Weights of a small GPT-style language model, trained from scratch on English Wikipedia.
Training: 120M tokens, 7343 steps.
MLP neurons of a small language model. Each row is named by its layer, matrix (gate and up: input weights; down: output weights) and neuron, and shows model dimensions 64-159. Each number is 128 + 32 x the weight over its row's rms, rounded and kept within 0 to 255. Numbers have three digits each. A neuron's up and down rows have the sign that makes its largest values positive.
After each neuron's rows, "fires on" lists the tokens most often at its 100 highest values on Wikipedia text that the model never trained on.

L4.gate106:052130092152102133181161149106104080214138138150126105086086162115130130174166115151142120119152167228094094169125119113076103095140095105102139068161131115104156093132128120185114215089089054125187057093157158130192125100104087142143100127129151140148096150102130097133094102115124119095
L4.up106:128102156111126093191181173085119110099129080104144129084078124095086152082177129129097155122130173136113063099086133148125138172102136126115182169135132140179116132137161157104125204083167085175120156125173108138055093071054162146072187180174099105178143098084184147121138136119190181207
L4.down106:139138182138179140066098105117155126108123099097099152091131179213166138175169165142102091142124120115164075163166116189143160154131077100112149096158113171173068095135117177160094170159116207108121105113125101148162103178138128116099142069143123131085035149191107176114120106114122107125
fires on: "g", "p", "t", "ff", "ud", "id"

L4.gate40:152121095113103102149117134131098114108100174146120175138066123084161114120112187155116104098161181136087175128114091135174135155130172166141044134136140140084138206159189184105113148130143118183157114112131162133146162083112115095198121141148091104198179065130188141148108109082173173149
L4.up40:092164200145065174157168090203082145075099184168144141090172174157083152145096113126056140167075117115151192161102189165096103119105136155125134121159166126147116103124093158141071146098103147130113141113129150142152130146099072113084156162125203133129076073117105143164103146113152132076
L4.down40:143149115100137155166126158098153177112108144096125109147173130140097161124156125057145149151144217165126153168137118111056172111111070163086140079088148134190122127102111076176169122158112100160120198108091144121145141175152138103094120195120123108115221169088094114134117183167105111108
fires on: "al", "it", "b", "on", "l", "and"

L4.gate142:095143142120175080147078181149042100169101180116094162189117164083126119077090123175111092138117072158106196127118164084148086108120145174137143145144138110102172082082097124119136087119092073123170171153142173096085138105124118117099159143121108117148139155202106113130174135139071176114
L4.up142:117142128134172131168101121078108076176099134169143153046077091083163136090085132083160097146177084139107114179104135076132170093151084142139119124130104073172149101138100108127102119152135115070169126129214124175125114074135128110125175153108158118128120062131189177107093113119145143089
L4.down142:136122196158146121115130147137171093090106191101123115145070091093130102117182138188109086135181142106103116103147102175122133117105139099176114123145097128126104170092155120150165108141176171122095183087100119099178116124161129178155126096091124123137139130078083113072072113147162074135
fires on: "ly", "b", "and", "ely", " |", " over"

L4.gate136:127129151145152046139093197114168165144130143090128071074133094084091119107188129135153122083111123136075154161172134147087098120137149095093135179143181067111067156103157122150140137067146091166148138061111127113103092177143136124144149063132133164106095131101154129088152132143113153155
L4.up136:154135147158129130137179106137198127154146163089083114129159121111141106103150136123133156129154142137104105140038118198139078147153092066136130115105172094121136119119218117140139090148186178105142147092180174144126167129145134142091131152086085119207136108163123106149129166126083124055
L4.down136:153217214072135117155077098095128144181110121096082138121096113145096098109090137082106162120124158111114087105119106166162154139129159130177108099133059094115126180105161120109116137101142132184118127136051165108159027106080129104148148088086108073127117124156125134149175154097122160123
fires on: ".", "\""

L4.gate21:098146164150032125118117127078176137152100152105161131119120136103196144189181108159135142113166076107181110045092080112164106113127150118123136154128196127148154180130102193191121091104169145184147105018124132053134192134141140139128152142167119135122202104132139160144171119176151164168
L4.up21:145174115117083110142091085118111133120094142130190102156116120102143158146191092141100080165137178095128117066110167195158191053134161112140129129129153138104124109143052163171146121163171100103108126170107127101165109100178126118090133205163146049169129107092129104067125138153140154117
L4.down21:176176119139117151178138120136074154121140123171095127111186134090180158123138159153115091101129075096116025076130107163110106100112142153169154109099134100085195123112189167135129152136188138158083139099105166112120146091114092130118121078128103076162182091116100067097091174148065095118
fires on: "s", "ts", "ings"

L4.gate113:154132132095117075131086131140086105135091130137124146135152129095126092150099136132140098145088095102145166102099146141136130130070149105110139133100098170104128091150055123109146164105142119133147075108179156122085166087128179143103165096130121094138128152134115096125114153153116119208
L4.up113:122180152131151131128118126095150136128042074142126121165120125157151166101133153144114112141119152187143139083146131137081154120095110109101091056106163141198101066185110070123134090125123135058050127140148128122132119142165192168084119116136125136133096099138175186171136138093149092169
L4.down113:175128176099128104134060095116103089062180086077129147154109215110135098176107089133061113150110141156096068159149110120160126124130117109133198144119107128061114147091090134159107140167114167142158090108122107155113108118114066123138174083100169138146132101118151078093097133083155110088
fires on: "m", "l", "s", "k", "n", "d"

L4.gate6:122072143123096182110146083161109091079126155195149193166128119173137108104126184143115104144180168093096089131035112146163168115155121091138124104076088161153120142136125111126144094153133159150104152114079121142129140131156115085093125140090159033146180152133137140216122140153145159103
L4.up6:111078143184128137105158136089137148140128101117084123123147139139136178151089138110171147169156150115140169103141109101165149079136134165104151127153091104184064140113116089155028095076126162117156148172113073115141109166092123137112178084152143160160111105080100164119066114136135105158
L4.down6:119149203117135090199192146171108169088190132112129129205142117111135110127092106108140175135150092128113153074124195146147093170088124121188156130144157153125152148109133109184156134104170123118187091192149147128166119168174141163112098163165134123078169081079102082133144188099156139128
fires on: "b", "in", "ab"

L4.gate135:139106105150137111136122114071122163089134110075121128118172113126122073133156100143105118127156077118139196162141131108148109101166096134147112136133165105114140105141126114134098098122170169125176161055131068121095194116165184105138099125185141061088114089143131164107153137162103089100
L4.up135:170127179165110087114137128085094162194145142107117107116128141156144186105068111159065157084121149112162167130098112141093137085128183135081143124092173128182149135104056121044112176102146129131142095134131078152136137124133136174129097095108103118144166110129160152131146229112077157150
L4.down135:170195135112128062101185149097130160134113076089176144045090155161093154111106111137074102132136164089126074165141091109119158106100152170123164154101133104101126146088141124094101132110134079097138091114153113120084113113139191112169095163104154078160124117113159118100108148145147132088
fires on: " Z", " pr", "pr", "l", "ew", " w"

L4.gate5:185082042139110104125185120178147102110146122069174087153123052133113147181143127102127111115140138083116140096147152164147053152127158147065085108093115138119066105153174157058115128073118105134105144125121084059114111171082135101115162145116146161147163082140144166105122124163082178138
L4.up5:145157091108135080162141070132174133161137123113092107100150102134095142158118127156100173128123110124116136144123163153059111074088124121121161129152099106154097125167145141117099144119168090166151103084108140116056169086100134100158158047121122168153130128142128113127193080218137149182
L4.down5:164132166135089227128079167156091080084143079155071152130131199138207126121114126157136106171130149201163147065114064152136163145140093121128139080115173143145155141045165108108116081151133077174124147084149101153141141156118084106052102151145102152128182123102103129061147129176113129128
fires on: "t", "an", "ut", "it", "l", "ot"

L4.gate164:174112114161125179111117128154101070100096128111152137114095129109137160167139103098153090165131123189127143130138095105145111105199096161158080111103171106084143172107168107143126174123171156181120147177176127089135136099093154159105160122151072103139134072151153126170120073089133119117
L4.up164:132101076159134130195162143119125091140146148130135132135150113146101104090107085166137150117144093126100138167098145142159094163130129140127142151089110149140118136082137181101129154142155192064160171178195041156163107104147119112157167156143090122133114102133123097128172159068147182081
L4.down164:094151158177118187081069121168079183111154101133115156179146092087165123142148117120139135194120074083170129103144154126128128090118107161074139039134142173148084224117107162107156173096138085133088117135110155133091088192087096109146152106136116110159111132135073195152084052077098119114
fires on: "v", "p", " ch", "is", "ro", "ol"

L4.gate131:137114120124136041098167114154086119209093129144148138155136181160106156092127143070110140146105091057110107054143158153141221089120153123162118153117117144171163095122168142115119108120117103112165148126135106148131071096138096149160095172136099129075107080116178125117132028139147088131
L4.up131:177131188121106094151179146117105135144155146142112150127164126128114168130128133085126094156134125126139135084115110151105119090131138102146101091083158144154131121139135101103124140143142099100126133128114153151166090188147088060107128110147145149134171087104184156115172082142150082163
L4.down131:134176105122148172139101101173119116064099126130152119118153152176112134175158140098124116143139127096087149201134179097137140140135103185114135116163120118168081178092152127134143151122058145152077204172098130168159128084091115085162188032125199113110137094142148141117118159147133106115
fires on: "r", "ar", "d", "s", "k", "il"

L4.gate47:103109141106132144150199100114134145145134137140154099105077129134175130115129204149076099166115131159087154143132140123153130122140159117095119103141060100089078148138086145162056090111113150132101117170085100121054105117059153126188082144137163122117124120130128073107107085117073107168
L4.up47:101161111126147089185229151185146120146099116157133097081162090147133115097090109160127141101135122128098075133163123126130100148134140117045101164143107177097118176101143157142117135126127161145128141141137107163132037126087111133110104108153096122087106117109079165154086144121160141163
L4.down47:137137108170137134158131122135149129079149140152124219115137086091092096164077095164148079076131049107145080152130125137177092139120130115171140137088123094162141154077142090083112096085120123099111187153125147149158126167144108130097177156145075145165055100158157151122069153127172112098
fires on: "ro", "ost", "b", "t", "f", "ul"

L4.gate95:105145119145150110215141111131122143066147139124119060148108120146164114165076140128165142080114132128094165098103098092124098097139055095089111089107148053121121083186095159090087159135139079072142174115077183201109115130128086097118140098123160161130104066111148165152157159167156201181
L4.up95:166069105193033141169080111072074113109094151066129146107172118108143171140138099094120111177135151162084168127099106145171107121205099117100137130156115114129108121103129076104083138155116152122134113111104076124099092193117144117132110159144130090122168090102134163173068164141128114086
L4.down95:121058051109070160163073165149187080145160087127089151115126115152089141065144170155115133133134102173147164144178103120177134170117178111090137122175159148106160078062176097096126095086127186121120106152124095152112103083127122134162059170140115112150124102087163138136116132160137121155
fires on: "he", "h", "l", "w", "os", "r"

L4.gate166:106117131134049090155147064150124121128156137175110137121112174113178166173142185130117170113078115178137102175068124116096115073117127129166118171149087148199132154155140145115187129130121163155126120063182104167165152171143103117085140174166092139084167069172151108096077155058160095150
L4.up166:104107144175086065097123103150221179099115174172100149129081115093114086090120097145088067094095118105106130184114095136097162061079092111135185119104173122119124180081078098151171220077184114210125161097097113098133130118112107180139145105093095141156130093140088115117146160171156113089
L4.down166:167150153165146169120110070117147131135132157113144131092099216100167133151155076055094137128130141154154145151107086116156123149154128098131094156110073132128142104203097182107151095182105147060127111128176126167144143141194115059142144156144125151115127108123155085097130086139086128143
fires on: "t", "f", "c", "g", "at"

L4.gate74:179154162127114092096099116127138131119137142044177202186102104089093163119116174146084148185108131149137080150089113125158091133081139097119083192123121118078170100112109190119177157126166143127113131096130181097168143165108137175140117162124156099156201060174117053169107155117109089109
L4.up74:123117151148111125124136121124202125124193150055119127124224152109135036121149072142112113123148099199104073132144143115137140123160189105089074129094117120134115080115131170158151087064138148154105129132116160081128144128113199130132124104129146100190094101105137080183091159081128122128
L4.down74:123133135181135125082135152098092193190132143124155168084050158124119139113192149150133137178093138103141105154150156134102081150062090090157188101172108133166068193141085078124156164154092063118156177140126098085126112165088114120102220111162145079131097149137145116132110125146115112125
fires on: " new", "ro", "0", "f", ","

L4.gate151:137138123091117132146179098129101149112101116120175095117113126182113113152118167157148102221112162135116142104174123075186170118124134099102106117225144121135165141121186142156124148168152107123179158135069110124189108147183159139110121143081136098115097122167120061100083127102103144084
L4.up151:194100139154166112178158143124101066186099090122135077110097086117101133114135186121153172162157171118107136138136124134128085132170168127144111164161154089126086161088142139170148145054162112110108098090091089102135161110140090153150112167137132110155112088157178082145133120177161167103
L4.down151:078119176118133159119176159152107113185113119130129174132135186114131160094118077123137094085137112138142074124128167141139165077130125135114161119182117090118121115126123141118106118143174185132112124162121138126116162115109127178094135123148071099130107152143089125096121133092095183100
fires on: "p", "ist", "ic", "t", "is", "ter"

L4.gate58:152192091092131099167118146126148120139106123140109151186124085109068107153040091104119137127164047154136154174138137115132159088155150096167204134131163094082141118094109138157104137125118098125096114078156137147118139104108151115107093095148115087126146125152132122145116114090071122142
L4.up58:104155075088127077144161140166154158192167137143152139089135147136107139151116142143145117202088104182107089135176092130145173124095156058139175120147121131077177161075148154180097187106125116084129173116188133142142119115132131158110135102094067103153162076136124098045093076083145153096
L4.down58:071083190173098158106125107158148087098118139107140143158119121075145160138157100102126111070165129034141168113156147085167133092178137140132102199146125109160180139091115140145168152166161168117113159137125133124098123162076150146133119087111099176158083161131132101141163123137090178138
fires on: "ly", "f", "ol", " not", " more", "ost"

L4.gate171:208090145097150146138098129116155136103125179121110077132104128087133125136148081111149221208128103127108140150189153133063170124171083141137103096139137151154085174100166179072120124112083105149153115149131108142145089109129196171138131120117140152135112139130161155103127132164088160114
L4.up171:156102122062095173146140120081160089175064106109110139046080116161124104155132100078190127172151113177101195127148170071088133170140062170118136109101175089144154124132174143124110101118148132114139120155157157117149131137130161093076158115149112153150158160128150166129101145160139164166
L4.down171:138138109069145092145101164118177068104119132141115121129148156128098109123146166093122113112135114119116083169141102134119116139143151122202109160190094130145113115184137111146170177185108087102157120131092125118141158135142094143099138136126155081099092100168085069100091130100060111119
fires on: " S", "ear", " s", "S", " P", " p"

L4.gate36:148108150151074081086115125158115137114078184122135170139134042077188146080111121117128106151080149122088108171128105109104103131118119175105092108112096102129117189146156124159091139146182104132113174162088136112132093084101103157132084159035139165123107128132089171115138191080074125162
L4.up36:112123104127151085130132127099160131106185145042109109140118090148096093132086090156156108147136135131135132142125200101125126108118131152098108158079153143137094064140087109089114123141108165087161130115138129106088100098144159150078220159101120142159093169142099118128156179127189138135
L4.down36:080157089154130118161092109141130148083108096128063110099160109123173097170036078130128132154181128133119132156135111123125079140071112126103160134182116142117124092144126183110106115139113069114129136139162044123147143117135127155156111112148138115057124155138158091147174143121146129108
fires on: "ur", ",", "b", "ow", "ot", "ver"

L4.gate187:118148140197126159106089133156117112168089205074187099156176125117124130122168134164080055099177172170099088125078138134074131072157124124127086104141113188138142131127152092121127121067099106125137147108136166146116068130124107100133179132100129086067141073120170081086131144159132120057
L4.up187:137130140124145139133196067098154062136119116160098091135145121051132128143144116087145141117105097105144083170044139165155101100183125110147131088094149171149098058135140141067174141131083157161074089129122130139119107128101152107140180159156152160131104059131157130105094137088074147113
L4.down187:100157126095176070211150110098140169181147142141048099170096138190151152149098113123170138136129095142147108045154183166183147156110175163119108159084130077145195176074120134114118133176149148130174096166101149135144089028141124165131122131139157160080110113109163076114108146064166150102
fires on: "c", "g", "ov", "ec", "ic"

L4.gate7:113154136164149157090125158120140110086114113183085090191084124130123197122146111113139133162125195123164077167101071099128094121197160141138111161090145098160134123168173108126073141155116134122119123131118146151074094177140169096138201170049095079091142155128099145114163214196116050161
L4.up7:148149082118159112174129154113171156143136182133119077153087098134119106133157109149044079194143133110144147153133108183132140098084192109142079056087116140121130113108170136104146109130158093121111104119097161107129174172120132088135152066114136040118106144125129089134141153115134148118
L4.down7:164178248105106145145022099125115123117110132190154151131180105123107171105135131125168109142147158124142158202105105132118099118177144094075123141149127138154155090101190168111099087119092138129137149138104168126146161120107187135149136095119138126124174115057153144115119186177072096118
fires on: "b", "2", " |", "1", " which", "ot"

L4.gate190:107144087104133171132106195113102139110144130158112150153063088146145100081065211127161102108093080139138116213083109096161121127104131154095086100126120158166137113168103153109090044225065126116173099174191156109174101127141135139187120138177136133121129177099169097177126140153139151134
L4.up190:137104152103116126136121166115102090123174088115151149112109070125207172132109120177138116133095145123167189104090122097168183144196188138132130187114142145112129057087048116098137173109155096140167107059139203115117080111117097097147145123140153058116111100090144149127156144121152113127
L4.down190:136161035100139166135066114087073110087091135132158087126137140163114095174109080134053117085197112178099150090094131085149077158082145162162129106078132132129101150156140119154203138156148144106135118164114173147123179104156123080079148068095151127151153137139153070136115078157120119126
fires on: "ol", "le", "st", "ov", "r", "t"

L4.gate29:141151163131091121112081154097141118084125148066158112111109091134178179159188117112137117140147170091079098107168157121108092094168178103102120065134194070095131113128104172166107177078139168096141067167090080112141135142177165170120152138163190107128146099091185144133120164113117098173
L4.up29:127143104153130140152181146138127097094115114141089172150174105120164145111155166197108125098115093116123142124160070082106139098124129161094131104143147073123102134101102092139196082107111149133089130097110114166186160127147141172086134152122124128168083118080121169163116143137115111103
L4.down29:107098119172136080083140197177128153124120132123177085070121154136096142154139123131097190149132155128160130142123148147139139128030126141100125185138103136136163161154125140087156152122132087162148076084141169121117103124153137066174112111133137122094106100091124127106189146153138176122
fires on: "ul", "ow", "p", "are", "t"

L4.gate104:127096084158095122150154129122133115084133147129150100153114065141093174133071079109141140108109124142152153131117162117104163099168115093118127208161169135124130144095143108084147100087125120074139135147093138182107170140186072134156102111119130172125147148124083213148127173187151114083
L4.up104:168182142107095125169121089148088147137124136148108079125160164166110099186124098114208120080150116106156173117130107150134120162159108118161141109144170081125126154101063157146122086187157148094145114148104150136109166066151137140149084171138094142175150126138085153150155054142154108135
L4.down104:121110135163153126107136125098178130144175101130116171091123127150186117156151173148095179144153161124144153170168151156112127172108130157056154120132070106186129137167098146111168063096091107176114142130135152132150134106187080117122140082144186118145161083164089141131163129192068125127
fires on: "aw", "ro", " War", "ly", "ver", "ther"

L4.gate132:136136136125142138127165098118094154159126163127150081114129156101074078086099125181127123129157120128070067114120113127124146118163110122076079096120152105118110117175093085092122133118062159110082112151123087075136092099101152184095116121120104132173150144170132192105124083148121103177
L4.up132:115148118153143163137145114144171173087089126113180091173120151144134157115115146138198154110060170114100140123112164099035158105151080141140110132105100102125121176209135085139139162095170148078077180182123129124188080131141121133105104117171146071120171164123153176113168157157180083037
L4.down132:075176139100133079142112111113142131092104101109082102094134148125124169124127133149130112131156090104164073130146088071162105117077095191149167204131153093155127133167140100143137070112088175093106168135150153177155153096173159107126132107142114109096127141093120165172133186150097109115
fires on: ",", " of", "n", "om", " New", "out"

L4.gate27:106112153117100167099187138115130135102112101127202086129121184043165117102079074141117138133065139123136161176151136108145094118124189078088089163035127165143121122114162151118107070218161145099123149148152133143094125127144128113173142132198144130107105135178145169083144131143119119117
L4.up27:160138112163108155103135184082110112142131126135169141104153128157109204182117108113140135068120078217102146079123137169122070124152150156149158106118129063165197116137116071160123045144121118087179125065127108086126189114151145149153128165107118175139087128122101103087152146193107125142
L4.down27:095161184155178141130138114129130084095147129127129149135195128151169088089144128125136137094112121063178097167129201153174178150113135123081151141146137095082131095147112098079120091104163120135121106071155091113091122114110126134137144085158129061091120141133114144172142149143128183165
fires on: "he", "st", " and", "and", "ort", "pr"

L4.gate127:086155129122170109096126071140149072157125148143151146176130093145108116133159117118143107117142100112143159150171169142157144124095127156163185170143137164183099138127156126114183114111177115123115118090159100125146143156207123139110088174168176086102086131138131136148124090075128105144
L4.up127:224141128087156130164160153161115125126149149134154087142201140092106151132139126098094125138072127139144143159158109111127123158138088121127129188171102163110086103098090092111141130157104113150096102112185122076128104123079064175158116106107149094148139111146098070082134070088133119135
L4.down127:100128133107109115117094139126127173166102162173147124130070147143165139143142159107086153134136098124137105097179136156073131143187099133108150126068106089136098142098084141106080143029088124107152185097117172156126139133107148068074083103172122124099060127073159145139116149169156114200
fires on: "m", "p", "s", "g", "ed", "-"

L4.gate107:086151090128154090124077130129140185159135149168148092127161132100114130129147126115095101077134157108100143146152113172189123154172178168155093093124104141096129126100125087115195137136092121154101146114094146054140179163169169172097100038076170156084087146120129143118094105112153134158
L4.up107:094132136115146192125129148127144151161091114124080151128123099175103119158142115085130136090123140118132085142118087122124161082111064157126131090122108084095139124128148098158144101115141142126113137084157112117149105154110177174159155103164109099138124150145112105181109132144125125113
L4.down107:157079185136165140098118093078065158122146145112060090160098144158135106158160076083118135145124118092123126180138150138078121135131096173148107107124154078148122159151109110147139146130104128126156128101131082154113117093105049229111129176136141123177108199140141139110141131140118145124
fires on: "t", "ong", "r", "id", " pre"

L4.gate90:086103078144109170132126103147127120185107167132153172175105154131173155137139130141131100144123160095180114136135136086111133093136117111151136111061159126159130150137178140144149130170119119092134096171090204100173113159108139074055119128102086090091133160155114084064123142097143117112
L4.up90:096129176106118118143149110074104150187051188112110143106176101146156145096170142117112127127127145112158129174127146071117113156138172074149172156137159125121033133135103079118082064204163116072088126163141172127131193098121195143078146136155146136135122135135102126106074088151018106137
L4.down90:131131121111147162073117136123157132126145074140091155088126099152113140100185121179159078150133083087106178110127161123081112175158113070205140135111168102190157152154131086132161072097131119102137127105136077127107151142105193083134114173081097149110091107113111143112090158158059104163
fires on: " ex", "x", " that", "ter", " not", " of"

L4.gate2:078170075130074168128183123126166105114108146123125115132076134147184074118090133193116134115121126145198115096114134151111122165138181086075109120089110160118144156156094107132059173082150122109194156099110160072161146125071119079116154106118107069140129132161058086151028135124154151122
L4.up2:118149123157094185211164150161128099129119114146143091173160093103188125161122112158100136096124132143152117112090153108116134064161183142109123134178075177124160121085138095106077121154124099087150131171137126134135121100086122109153136110070141169129122127101140151135125105218071188159
L4.down2:119089146140120114124074112109125149108140198092132147112125193129128141073161096192183070111067122108082125083161149141111100103127142158144129127131108109116183097094191098113163104084117140085125133109039105166136133108124098186128100099158091117168149137086138179152112201080140089131
fires on: "th", "n", "ly", " to", " and", "st"

L4.gate62:137097079210151069184130164038110144121107139079158102078093105124120123131099083114109121179117141098088108044141134156150111144143136172079108087134142138138181109121119192170127150133153156132105129102124174188129131117169174155106183121131087117160110109151093123168141128141081107116
L4.up62:089068127151145082144157142120192139033136112127125077118187106132102126178107124114118154161151156191110140101179114208149109125098201123101091129142106097125140097139125088150124122086061144091065116139072120121120134191118171142132113088172119069122122151151086097149113123136062110077
L4.down62:128152130167112138125123152151088116139117104150106106144076089178115120148134071125086148164115075117173132103175108162135104203157114127159126125122176128107127083127093191165119144164190111129084092110127166080061091120154145084163133150124183121100160146161116199130175174105135084144
fires on: " sp", "p", " ev"

L4.gate42:135114132131084168120116191149116119105187107151125130156104124107131115177129115125104128148155107145094144168130097087070186088101121119201085180098207152131113111155121198143105153137132149155107218126202136119085115167074135145107158165145169171129147114136140186183185133095133133150
L4.up42:101142124154127097134131105163086149087134079071151129131090119165165128112071150151118144113158053133147093140104127142113133077160097155157096151173148099108046123171129125136090089177108108156146098152095047143086104122114149183169100055160100066093170122096079109159108141128167244077
L4.down42:097096139051094126119110056125153097084077153176143155164142179097107128110078137115097096147123152137042101150144104084090190149125150098153137140148154138145119106143147153098089135178151112126159163139166195171136131103094083138127170155116080145154119159153058135146135081133151088121
fires on: " ", "ot", " C", " Le", "e", "st"

L4.gate115:136145130142113155174107169177155105140128124106091113112122116140149116162086157111075132111153158151150102121116152130153130157129111107138182105125172062069132119135133158132104140113115104109190104117137181108164104128057096117129186099155062128135144061109083080176171101140121144182
L4.up115:149098150206155076090171131163142117140098134108109134098104129104146129085144117083152109177149169107110187133081162132164062157133147045147114158104178066136132080119166124142108138087169152145092089191086131133128112121118139143136120094120175141128083097118174141119124117122110100189
L4.down115:126149152145134115128115136121160099144118108142143072158088156134059173088106104147168092083165081092125147038091183141109145110104130074093092082107159121067132096095097092129099122142148123172152103192143092159079145167115118143170065113158106095194109107187168163168095125167135149114
fires on: ",", " that", "qu", "b", "oth", "inist"

L4.gate12:130116148143162153132173131124135114162137113116169191175170107169157119169143153161147163098099178149112170159137131123132060099137148108172125184174116141127120129125143106114095166099163172178149074139134129159109156183122183149149082091092133094158127127122183113144065127146144139151
L4.up12:203162137161068118155137158199154117141095199099122059158086116135118100150168146148154162092175143148176182128093123106131148115188097090088182167166144107143102095154161105091149099084133149155138172135216084122176153136092153143125162150124118076126180109091157102124110132116174104112
L4.down12:126100121085094122053172145126127131143131112075153191178113162083094134065133074071121146089141080107118098083153178127141061118100148120158108136133146125113186101191104117098161144114071109098089120086071107130117130185086126087167084167088151134127172109076091105150167191118147179135
fires on: "th", ".", "h", "ire", "nd"

L4.gate161:114110132146102164171169086143173135096099134164142160119126110101103177151107127120176157137153179113123174165139125197223145085109139172183124108149135112119080098186140166192182141097178117143126082123131173119163086121156113100128149126136147151118129183136076130138052113154117115141
L4.up161:132083091145139180101140192194140113111193111154077071121137114148117123083151099099120138146080090162204172137088124107113227126139071118158133127135121111149167133160095136130111094144152218143112065170125154125142113069105080120127083148086165096147151137072159131140084069171165129122
L4.down161:063105173111086075120112153126073113117132105124199175153120138125081128072092162080144140154146083104100102149139163091136128148104074078112115111127099088117117140120202138168138163096140147110098142175132179150127102185166166135089088089167152127102091134092134164128156032132090124142
fires on: "1", "p", "2", "s", "m"

L4.gate168:095107141153128138186117171064170102107169133139064098101147185102115134114136118121139100112123107115201140116118128126127163115093039114120152201131131121097100145118141090149170108038137068169177085149110162137155126038086101152096149126076166143121144104122131045087149134155094157127
L4.up168:118087112046082127088116139127116122186085114136102098143145135140147130145166117143096160148155144105125135193092100115113109105150139088105226152183107131116142149107095098101194118146191060156152139159109162184145148100134161201159124133156136078133141078150192098174138143080159136149
L4.down168:119144097181130073147156145188146163172158071155142108150065095130121111163125162157117079123130089133103145129165149109183106157174071190152106094072126120162101125151105159119126189173054209111109120084083151128110147190108126119114117116141146110148107126147116139089078083154110119175
fires on: "r", "in", "am", "ter", "x", "ex"

L4.gate8:089169187086095093135127173128141119178090149064130160177117111127123160092161085085192119163082125083099064063097134117179132149074066112154075139094212131140152131143122108118105085098067129128144100093131121108143186107120099123192089125100143133117149141141155206161075151132174147119
L4.up8:214144133058110112110129103119116110078128187112094108182074138082154096136159168114122111126140128086178126151085103094071135127148098153153141181143086131136138131149099108095164157124128134129152152119147122114120117144092127128138118082083151142152160179137090092119078156170118098151
L4.down8:165145149131141174123170127123093165141100132095082143092176218204169169181089123107110133162155117149084079174137156170106087107117120123168165089150156120156116133096075122139073109195138173149131131102141129105162166129123099083123176097130135146068167134178119115152183154169151037125
fires on: " and", "l", "on", "c", "an", "er"

L4.gate14:155182114081163089125132121104136101088211116116147127105141134083081081109148156109091117174068059131105085138174120069091123114161132119139130125169062152092138099179144139101125103141125073158175124153198099174167141142150078088139127153102125181117147162146135126083138163129126143181
L4.up14:116149122130143133062110160148153063095143121143112126151103102130127077192157130153174140143168094132118141101105124154148130119106167132181100127110074108126200142129093092117113203133163137127137125142088104111121156128074115210140161130129108160104146128238140130115043088184091143099
L4.down14:130121148127149099218161056093116145142102206072115101093096135099126172114187100115089164106111150115181134115152110100080176067109161140180170168130121090107116122130187091055130099127123116132102152065171172093180148098137157148148133121124134137126094236112127151155075162082135143079
fires on: "c", "id", "ic", "it", "ro", "us"

L4.gate176:141114110187074157084121186155089107136112101106138137129153150064132077139087102120169068151137105168181138159175166134139177087148133131137153097071199098135170194105170105165129089086097079145177102124142113110171106150146095167191096117131148118053131093076175112152140116123102137090
L4.up176:146103084126118166088095080109094083150104128166183130139123176118120141121174185144162116143101133114121171107134070127098165146107124114079166114168165100141131163135126166115160115120129128137096176148192137143108136076172150168136174175077133115116156197221104134159129115138128131127
L4.down176:117091144145168141144154110140119082084200163065126108081094104168176175093193109149086157071101113092141138132133137120131066198078111153171132164158122134089122125111125151169126146125090057138188120145098066173130134103124120085111097073091123106139129141115138187185171120143108146121
fires on: "ay", "y", "ch", "port", "ress", "op"

L4.gate86:143069130102177111123124074097175125112164130158154158131079108090148122133074127098102113119139108117119085153115145146153165171118121148090083088091109168112163090159117109120162180116199121149094107147140162035093119085110136119066104128087165104082107158126150134119178188138129137122
L4.up86:081116127130126084141129074115075105128206148086094140124178053136107171129156083117132172109085092141168106157098088119153218174136088119119148101103073110153158117171172119102161143115161156124124168130094143139103147138140121108133063172138134115105135126112215135156141163091094182108
L4.down86:111092112108116137130135167139195124161080174085183130157073086152157129113083058069159103082109104087157102156081175104113137144161139139120098111140149141165176107145158133152125169142141097133168162130143132159128205140118066118065118193125175110123155122105179128177145120072101161153
fires on: "l", "T", "or", "S", " P", " T"